Part of a small language model's weights: vocabulary 8192.
MLP neurons of a small language model. Each row is named by its layer, matrix (gate and up: input weights; down: output weights) and neuron, and shows model dimensions 64-191. Each number is 500 + 25 x the weight over its row's rms, rounded and kept within 0 to 999. Numbers have three digits each. A neuron's up and down rows have the sign that makes its largest values positive.
After each neuron's rows, "raises" lists the tokens whose logits its output raises most directly, leaving later layers aside.

L9.gate315:508491462507484481476458451488501479500474504486460497519508475466471486518499475516490499553500484510480479536500520514500527523469507505517521528511506518518523500524503488502549521501476512494490527477506478501536483468536495482515475492525459505500499525550539501490524525477525501474463523558510488461454548519528530476487471446493473484568484490496495476521503502498544524529491
L9.up315:520490524508484490480507453511470521469464476516444522535470429476462513486533497512499502482476511526502510524510479532511490547475454477482491507482491517480509462471503476532497545495477516520526464487497536519482495508504508495541500512477474480479491490523507505526498506524501544537514524491505512482475549527485461528505533487489487501502503524464481464494495499502508509486516
L9.down315:520473482507480525505494537540500493488502500513557480511425511399525545531514459489529461531494520542475487498486489483522507516482518510502526512484511516493506505522483470499513481480484480495505482468484500506510487504530517496486507487499503489515514543520467518534498482508522531522482532572484495483529528504515478533496531485531464484522518537481493511483471482481489494475510
raises: "p", "pt", "ps", "e", "pp"

L9.gate126:546512504466484529485506476499535443485487497510458482468489498543517550480458535525453500452489517498475509520511459471504470539478478470524485531505484458527488530510515528513515476486524496482518502502492546491510474498454505530510470515548514517506566525470535485488538517504488507518509501477486518504465464485536503466491536537495486523527454515505534531518487483470483542509538
L9.up126:511542505485471508481532505471506413486472502491480484440528470549526552516503489512478484472505568463525522500489502495498480531507516477538517504506464479522487546507521500507528497501507512513544528481520527487492482510505496550492459502537479508519536507457518475530484507522498510503518474487473565504510476491532492497507510527504509516562480523467516507468472520496468513503539
L9.down126:485461496533496488496470500541486571495514502488515501531463511477459477546515495482519519518502470531490475516514499505472536496506500527453509510495564514463515469482489485484484501503487475484486485491466458532513518490512502482494511510494514484499503495563486552481515483488490484482497489540547469501490500480475505526481473454500479473423528444530487491530533455529537477509496
raises: ")", "]", "ond", "hum", "ordin"

L11.gate445:506523476519532483563514506475502471513537476498487494524463503477529493465523463537480503499489466510501511538469486477507553457489506531518487510466516460488527532462531531457508480530519468526473495511488496488500489524472514472528463467498504505502503514507494482485528567499511480490483474523490479505466511535493499521510494496524500480524495513505500473515484505451487509513471
L11.up445:546477535480488468568528453499556505513527468493498486490520492482476496493478510484482519513492499477516532493521517480495516501506490500508454507485511493583468522495466514413484479468488515461486488505485531505455498518487453501465499510510516480534461481496507494412495505459522537528557500505485490527511477499505523470523487513532525510519510514464485539499539515483537481470499
L11.down445:505504494491510459508465509507536483534508433478491489486496494511536480517506506489476450538533496479509456454467519517486504481492482531505510518494555486527480500481466536481496470486534509542515510468493477470538524493513496474505532470528497491546496521470512530519510541483529541544497511487529489507505529524512480540497490524467506495533517476463534488521498501499518452494520
raises: " which", " providing", " serving", " being", " whom"

L12.gate181:493462507463498473477551537506530529480531478503487545507499520511487487504520477484523475478453489497475500465494527468491507486473569522495514471513481541471536450487516513492457472459495498500503484519486479496455497513523494437467535486508509504493533520492508489443535576540528493519521450481517487509494553535493489477500479474482488517513477520494513555500521510471542489542521
L12.up181:515494479500475523470512501503463535490542480481453485481501525511502525505528487493514488574424514512476518497499520503490522478491495457525508493499470471531494541525513497497466507494452516509500487537523509517466484485517499473490502514478521566478516526499531541492524543507543476530505492490511534515468503520544457471518519473455498519540529499493553505509505517523513504498491
L12.down181:467498498493465522503504535532470524450506536518498531474503491491489487529515454484447513515504487515536538471502481520459489497500511471479510523502500457482501485471498476543527494484470495490518517488514522484539482506477492500539493559549481531519497492451515513518511489485503481498509510526530540498494517529476500527539502485436539479523505497441499527456489489509545506530551
raises: "ea", "ris", "ors", "ides", "own"

L10.gate252:504526496500521486489545470489499488474502464533486486509492514498466471512473473525522528533475443520473457484498477534461478462449484525490512510493511467542520502534521505528531534456501471476484501485547476429483478463514537524511499482501495472477494497519484469487504525499486469473432473540491513460500473498492513544476517472470507524482520506500467457515527511517514516486519
L10.up252:529522545493528474454547481511495498501495450484501507475484549492460513529461514496536504432474486499468442480498508488468506466472432507487478495482495469505522520538520528540524517459530519516500510515500491470487549495484495496480510520475501485482514523501512516487484482481496493518502513433506527469533508468518526526500488508483527496486450489497504535539502484521461549500516
L10.down252:507440483510505504506491496476508449545483534525504490478510539485517487474532485505550491502481461508491461472537520519459504547482522481503504459517468528527496532521461483483493555490509522493485495457532510504501476480517494560497464551485502493497505517475550499523488522537486511495491514541519479503480475532536488469506486447536497526510505486430474499482524527519530498489512
raises: "ll", "ted", "nt", "lt", "l"

L4.gate113:451451502530526513501500479519524530540538534463493512529517472512457517516478482532528480487495484480534514550480499521485504506521485528531455548532477491511495481505515495510493495533458501521524517487552508517528536516510456521486482487509469529493520472490492537425519508490484528481504496471476453557474509460498513518476506506535504497503516542451477487505497498475527472494508
L4.up113:462519452547548532481501498470523520480506517502477528522518508502490552502484512491535458508445503483463467528456485482482482482534507487518438502504493466499485472457506491435521487519474453522479484472490485521515545492478552519490510477496503479527516487533518498483463490530506522494507463485500490514506493451495461491500498465478498444484464495467510489466491500517479493507463
L4.down113:512467486552572518515480463503553495521498477509510513512513490486506476526497497506526468477499508506497432546516521478498486480488460500474501498488528492488497536512519484525488526543491523545490516505498460486514535534468497530468464490506452543491513502523501491481477524506498506513525516480499545548453527467487477466536497495491493518458495541472496479467482507490494526493502
raises: " least", "omic", " sea", "mo", "oll"

L2.gate199:503444490486507491516554513488463465525480488507492469541473492484514456588483522483474472538492457513527500504473503452502499467512500515513485533478463542490520526458486492421506503518501483488486478500515506497490508467528512543499497518463506512502494508483514500554473499546484511516538515517483520498521486486507511487548523532522523547451518525511498497485495474475484471497456
L2.up199:509509508469457486465517496516509529500517512504520498512537507467456494470480497525491481477520488496512488486481503495482504524492518470465502464512488495480485488506490487528503475472466528496492551442503523517529507449530500502534500463497470476499520474474508494494530479490512476512523530462519505440492506495528528476503460522501489520504516541476509509522517486497521530482519
L2.down199:527515531506522500547491490483513510523524490518493469490543459520469522447492545498534490517512503518541541500476493505504512504533532538499473503506505533489461519497535520532459495497492490507495517484497542474547512487534471467488448387518482485476485491517507469475463519451556545484511508519514488505475462526518482511548501470510515466488489479463513478504517473489499525540490
raises: " him", " them", " these", " his", " our"

L6.gate270:513502508517528509566488487551476554492553520509499466506549519520474514525526482513490505495451515518513501466498518483520492508486493523538468522460491554496519482505498509504516522520491538502501494493495497459501525531502479510442441509531495479495473509500526529473492486512491473509489499473512491505484518478484510501495512517521557525519519494574487512482480531484435544467489
L6.up270:473489497493520489552486533518500494503524530525518473509504463525535501487525503530453456522474509517476513519518485494496570490548513516483521517489497490526544511504531514559516467547492489521470503503494454478457489559494484506542525506500560446496468504532529502469527448491460483470504461465518519518464526481446479512515548507561494533489447517518491503490481470478525494500496
L6.down270:470509491480483505487463508558464508534526506475490492509504539504528483558510548484504464497497543493515464479458481482497501555446471505513505500493522510500464459481500537511454539472527514525486487498466516499479518493487466511482478571485471512529489507488516522493502482499524536514532502534506532496521517467482460537471487516506544533512487510486484506477514540488536518482445
raises: "worth", "ton", "hip", "to", "ta"

L3.gate380:532527489524508496530520508445573433469533513536474503516522536506515522516485489525522519539544511499507499532497523494472460497494527495515462494499494512499425480511482516517483476538499466497478559501508499526485480475484534481500483489490545494512512443529488471492483519482510462486440518506528518481512515509517472458482454487505525452495523505500447487523519506493486530510494
L3.up380:489575502504503466486466525516509513511492467533512514491501510475577488484493504523465491483509511510507536542511488503499508535459492493499481530507480485525482540506494537479493490534557508460498498495512472541505470490498454484476477514480519489474484525516487500510470513530534505525484529451502482507519457493465505494466523472476488467486429520577490471515486474502499461499517
L3.down380:504483507477485525503495465534497509532479527516517532496518496514495493503494472481522518513509492528477537521468514468500519544475488508512491502492476485498496484509511496492492489503497514516520535517528488462547512470523499537487540558465480529490468498485504495470511487532473545512477484502467499464495461509516522515516474491546506563498567507531483507499524503508477555532481
raises: "l", "ls", "led", "ly", "nal"